Weights of a small transformer language model.
Architecture: RMSNorm before each block, rotary positions, no biases in attention or MLP, tied embeddings.
MLP neurons of a small language model. Each row is named by its layer, matrix (gate and up: input weights) and neuron, and shows model dimensions 64-159. Each number is 500 + 25 x the weight over its row's rms, rounded and kept within 0 to 999. Numbers have three digits each. A neuron's up and down rows have the sign that makes its largest values positive.
Before each neuron's rows, "fires after" lists the tokens most often just before its 100 highest values on Wikipedia text that the model never trained on.

fires after: " |", ",", ":", " (", " was", ";"
L9.gate426:540456516526536512495520518503499537505462512534498458483523516483515535494497479552462553487506526541499522535473490485457514526476457531440518453534521485509503500508515533531521475503503490490516538510495530508507517492465498500480559455515473542509537533542481525477497493564535482503
L9.up426:520503518480522485520484526495531478462477481507504467499500549463506488516484497497450521515478492501483449524500436477496512529507461537513555501464484497520527470507480485502475552492472496485499501544487498521465507506513504464503510478508515557512568475464539553503458497525516479453

fires after: " |"
L3.gate101:485514527498514491534493450533493519513496535474461496491480509503486483518484471535536500509504522514542502439518457515534484478481522496473508490487474510426512481498537531474483476485479519478482505471475513446479479517489518461489484478457480485516542490533548488526515459509515513502
L3.up101:507504485509472496535520547498483502480503528509486499536500507508502525515453506505541461517500529449499501500509516482525537523444536501466521481462557529472474511506477480478475459511583493549502560512542510527520508488507504516498502490493517489501467516472501440491525491518501526501

fires after: " the", " during", " of", " late", " mid", " in"
L12.gate145:493508440498490547509486467525511528487528466522513490441466560487538494506462538479508489498512542517548552527483499448524467473515493513477540507531490564499506569490518490475493474522486497493480474465529519504502526517521519461502441483454511518495511523508544484527520515484478471511
L12.up145:530524466501496555534441479502476479517528471475488514480500523505494484521486517442515521499494539517513562516455518421564552504530451528462533484525489496542517534512519537454499496507494474489456497523473493470479486488536489495474490501518510511491535505461493486518533463456509517507

fires after: "\n\n", " known"
L4.gate401:509560511517506499468493493528489508509516502570497528536513521539463516490467551483516473523487476503519502522475536490481551507509492499484462552508518493508512507490498490465460485509507509448475529504470507476474519509479500524530504490523492476537476486510523490489493536449545503534
L4.up401:476505480486494474449489488498528494513505483506471547525501524513456446530474515514491473494461462529503523533453485498537472516522518542515461517484482545508491513468494514500474497460518510509461522490492484504489528450472504510487548516546478527503488511540543488521496523484509468523

fires after: "\n\n", " dep", " 2018"
L4.gate130:475501461495547490528571484496495461469488537544506531529529490549486493528553486537492494467492537482530520448453479573492484484486491504492502544494477494531522511497519519492513458519542512513443504513508457526471487487483502510512542524453518491472519544477537501489469534514477511518
L4.up130:458523455506482530516517478513528521474489506507515496525517548509530544501512496474494485454488512488519476477472507486505509509504468535490491481533450542501498520493491420490529493466517522518470501435501533505517507491495490524533499513494478505504516486560493505522469492492507524497

fires after: "|", " |"
L12.gate50:506522500483496519506452483513475503508466457516496450499538555474524489502508463480447479508503506525494476476479465463497475530503530513487495481500498536464491495487547523488523482451504486556496469500461535463491536475513469496481503485473491504498546485530480485527494525479492561533
L12.up50:505498462462506500524500510479495504526487472543534497509524502506496520495470461521524443506548473498470533510473510453497449530489499485477473477542511494491483478477480500506480427500505484555512537538466506503525499529510501495489530500541488485494510490524506511502455550502497516517

fires after: " 2", " 1", " 3", " 5", " 6", " No"
L9.gate356:506517501503529482518524540503476517496480519508547487491485527506491573445498469478519503503537568486516508525518506550478493495462479480519522546507478503551509527452473530540487484495549465518543523518507463549508504506508521495479505525506535501508528518509478497538487474488451461524
L9.up356:497486498497504492479491530521533495455532510484501462494448504540493515465488495502481459537523476516499497506454465484455473506495504469471486501507514527527478419474473527500513476512488520474506502504514498479491493488490532475572501495507498499518493496493483450515530502479504531494

fires after: "=", ":", "\n", "."
L10.gate77:517480547499488478529506519485537490494497525489506506500530520481496524493569521448524527516476482558538506524512500523536501492519504508495460476508490520490507474490447540476479506474496549555436478496513484479487476558557472472486533496556477479500517490437504528481514527493505467509
L10.up77:526492482467495430510534539494526500496492481499493469471518498508496515485516509500516532531484481514531543483520494554482512511518490485506468466558531474506518462502499507502556516475466534509458494471528498489504550557511519475459502534531490507498517473496475496473503495491504509516

fires after: "\n\n", "-", " (", " \"", "\n", "="
L12.gate456:462515505477471506478551515554481538482504544504483482494531483458444533508550506492495513474532523491493552514456466504504507478501501516520523457562533506532527519525458524471476475461498496506496521510484526471514544486497477492536535480499500472509503478470466501563530561520527497514
L12.up456:505524472509470512496537537490506491482538538559547514493556510491494465518513543535482495527531473516516543507538520482504487518508485470521551502530496460497487500473492551514518481536540511448461489495446460493499509481474470508465482448504514509485465474496522535505487509507465511526

fires after: "\n\n"
L11.gate388:509483510505482541481475499503487493519506531497525543496474511513521504462488513477522500478487515524530480504495495517461510505540496490433487479463479480460514506489505535505490485457482504543522509527460499469496448489476513489498466465484531455458492499456508444507494504501477537498
L11.up388:552533483471471492524491500502504521504540531564482496498494461489504473471511483507525497519472536511530470504486503503456511518505537529485518503549532531473508471447507502489507472527519499529497528497521508508485546461530494479548532490508496501520504508491516512502480502512532497472

fires after: ",", ".", ";", " of"
L2.gate396:514506482503508559479463527461547486529470531507540495502520523475513550492508538541487462526499462515491493522463526465463522505484490507492490513472462524497493542533532547522524504472449496504569527537507486484488429465504488493487482526460470515504495512521480520461487492523532472495
L2.up396:486499459533474508471528518487519521486443528498536511516492569462502542493485517498511458508476484486525497553510491479487443519522519502442482473505474503531512488513537511513482516459487496499532509520455488509473476502495519528523479506517471483472487500502489548513498482524520499436

fires after: ",", " |", " and", "-", "=", " of"
L11.gate216:511486516519515475499551502484452498523493485505479506506467534535527476508508517536500489457521523476517527512507460551510537475468468512481484507498492444507506516479481522487480468510482537552528504474494511482475507455519507516455495472460513515490474485484517516514544491488537515478
L11.up216:491482476528539506480487523516530477513510468465509493480522484483504524483482501513529506490445489517454500483494522492507525499481508518533510509513517495557477473556564484512541471486429526517572445534518483496447495571477495470473494500471522461488500542516470461499516478495471520527

fires after: "=", " =", "History"
L6.gate19:496490511469501505540496520541491470491501536484537510488518521482536566491519518493514529468482501500476516542478521524535468510525492491516520485485544491530485489478507505510484555529457515498482528486480504492519494515508503523530493514522491455447453548499490499492494487471497494519
L6.up19:488516520493477486480497484491515500468514527484508534438522505486501492468510521496510519508434499495462525471481508495530490492503483460522536484468484516448509484498463520532518512485468509513491496474535573452515544494531525499542534495505516449478528513531509484510489526475530509497

fires after: "–", " (", " Ann", "-", "|", " Rec"
L2.gate291:524463480537484495480504506511525480457493482496486487498490478520491499508511510498526515506524530484494506499510524491506529533479478539475510521538512479515508558516481529530507478472503518510511496539527474479526580460486468499512498463460492450503471510557478527462514529514490482546
L2.up291:517525483463499528520480459548511455423487560514480526509539499502530534495509520501475501476499480519466532509528461525485500486476498500515495531559508490482478465510474522531497491490513483510470487533517498525518524510491495476509518537518518546501508509519494521490507502506551459470

fires after: " =", " a", " his", "á", " Qu", " the"
L3.gate493:496484520535544447529526536518514493468516507458513458529517491501537502522460511485492522481481483514462530492451508558496488515489488518518495518492509506510505499533496534512522527454524480506507525482498494510477544504502498515487498491491480575491526544451494493468500463469532514541
L3.up493:452459487509503502498487439490453461469528500503496477478504527512497511486475472467514519526487454463472521480503484498525550488532442484548525509475520492477513514509525534506489504555467532503459462506482489502558485485466488463512522497539528481461520488528502491520514550474489487460

fires after: " |", " of", " for", " Actress", " by", "-"
L11.gate89:537539505530509549484510500494507450554502484465489485511446493486486468472502490509497522441526508490516518510476494471500457514508467475554497498558505548519508514490523479512528495478478513527478475505489513547510539463517485501522462481504526488494521484544510503493496523511518508498
L11.up89:499524538504489484521565503462487497518554509500551493534523495511498495555478482492496514487490504494496551534512438486530499509484482539514455452564523499546515518538510475492513480478471456513517479515516481517549524497486492503460519479505523496512523505518508513488509516511547535480

fires after: " |", ":", ";", " don", " was"
L2.gate285:518476498472529529497478505479485512499488433504501483488506532507490486486522466490465498526491511488499501456472468482444481451530520504474460513498546488533450513528497483494470443510517468537474525457474503519484513528470525486461537499487481510492473497474498474503505530495514498530
L2.up285:518483464498526513462517502501484515521510479481485493506545498506486499486508472473547492497498522445464488475510476480498457488532511551499480511506492488503488523501477485493486473508507516502523511487497517512500497481519540503478526517480488484453482548430497489489474497511504496499

fires after: "-"
L6.gate250:452509512487474518453526504490441501487477495491490559504531519522455507533496507486525501530498481554488497535494509459528446486479505518483452508486478494501490475479542504467494494495500527520523505529466468504531502487491494510480496517468558530513477478514518482526451455542493508523
L6.up250:480474543490499527481536478509495511506496534507478539515521513538481507495440470462489506480527485516497498531457507504510442488490511545489502462509476532492498507502495499503528472522449503505557496512470452472534508519508491488512500508471513506475493491559520433508463530504523552533

fires after: " 1", " 2", " 5", " 4", " 3"
L3.gate341:504509478447525514460534534500514482462460517517514495496434490461530541471485498497502538526539531465508489487493494501477496491467489530523503478498483529521449466493497509488503484455418497456504512503472510494517515508478520496518507494494492459475527482541491512510493517487502512487
L3.up341:539456466466529556476539517489487532449516505484468490544498490509485528469462502529481501543527523533486535519513466523518522459516514462530502530457502500522499457478464502507505478507466484498547516498505480490488506517490545472499529523484542559499484517506471518495425503502501526433

fires after: "|", "-"
L4.gate163:526448506500512506537467478485526460512524474503521498489474535451510505534485497515512501472508460468513491519529517475450494537526514524525524473486496503517444527496487503521499545483556458502460521498547519512500493512499461489512519530497488473497527502498508503482527487490431478512
L4.up163:476455493505480488514512490497460547522464488478506498506484520482513514495488521519516510464519492519506539509500496491471481496494503457518475495516538491471473442526470558482494475491503529517514525522498547493528501536527495493488548500484486490487534473500462479509487476494493496478

fires after: " the", " their", " for", " his", "s", "\n"
L11.gate446:499463464476515528556506516494482487527495462535510484500532470502518508485510492534506507438526515482479473453476519478485466493482542516459519505516493444492515435556487477504556459498518521535465501547511524504442516500439522520505530464477526515520469481513498506477452481477518519522
L11.up446:497479501489531536452504480506500469482481497525497519508520458543495517478516501535511500473528514482499516467518502473507499519475562458508552466544420482502544529504462489528479520499524500506526487485486496516463515539510502487496500490480489496508530510543556493474449486549488512472

fires after: "-", " |"
L9.gate315:489462469507510482477561493495472503504488547498488518485466513491483476476497514519466520479503475525481486521485464525491489471491546484505470528486454513553497495502459492459524477552515494518546483490487508522497501493462524505485518497459501583545455489531482503474519469519518505501
L9.up315:494510509518498531499533475452508490511462527529488487431493517481441528486512519505481473481463492518490495488516484478519513483493511555500510508553457466466495484534515523461480492536489508533479473506464505509483492520434537492492465523440483510499507512538504500472486522477472476518

fires after: "\n\n"
L6.gate458:475509537491522505460485513516464530473540511510470535503485510540512517482508492509507488476497493524479457531492535535450469515483437510482449506505521531498505468549520450464481518467487530493449551481447484509462477464518516523520509518489511540550507522533542492493470474506507480535
L6.up458:494519462482515471480476468516510566456526508541477526513524546538480515457544521480483466477472499509529480493493468513437508492481504513494443485521484588510505487488476484511489473509492505484469515491489523508492566499504515467541510497509451499498528521538516474490463544478489501495

fires after: "=", " ="
L11.gate469:504469527496511436559517519512518512496516444492488496468488535513500512492481528492576499481424521532482476531506518463534504520504492468486535482487474469477517488478523546477507498497511539530461527525547521494522483491538496470520497517512502450516509470517460540532507512455528513522
L11.up469:501553497526502510533502443532524525433496479483497487489495522487515463445498512526521536502492497489495531525480480462544507477525501503482477499482515509513492525515468550520510507540503519480518471513527530497530476475515512508544521504509527501466537486486478498507525515494543511481

fires after: ",", "-", "rand"
L11.gate12:442490514498466483486520475487488516533506533476512510498504495491465487465506516556485511494530525488478514509490527521463479479490454478514462539507478499470524500494503505484548481498497503486459501490532468507488497503486508485488513494480478534506452505484541489536478463476526456500
L11.up12:508487530490515528507486507554505524504485543483515500482536557489479517489503497488494471506530538482477497532500523522489509471461486558499506529546468471520532517509539552500513488525512459526479493502542517534485539502510496507478493466458506527496481476490512506496512483463542472451

fires after: ",", " the"
L11.gate78:538475506510495538477506456540530505492508486524493513482515545542474518500504520483484492474484508499474489521484537481478508455472496507454494525476494503494532490519487485534515472510485491526475490518522549488499514470466531509528478502475503543491508506493508501506515474501519516520
L11.up78:464451487506517491516485479531509479485467519475468547495509555501486480504530498465468487467434500531505525484508456483498538471482492518485496479549458521546475504560513495466481508457486487502534482504496446488455524487506477500508480553457446533467514469472512527496501476509521516469

fires after: ",", ".", "-", "/", " ("
L2.gate241:503542498526479514488505497479494529486493539518464462514489485515480506468450495511466519501482512533484504441477495482478551485479520544500475526507503526433504545489538512493513517495502457520525521497504471480473540517484509539471466533545477492500522459523507494499492475500506473484
L2.up241:491534453489500503517496478546510484479453544522523491521503524520472498513476476492482451476509487541549519563437471513525506529491517508489492494551506465500483513549500513523463497479491468474494484475517501500468498480482495519482522502516472495439495455520496522519503516509527514493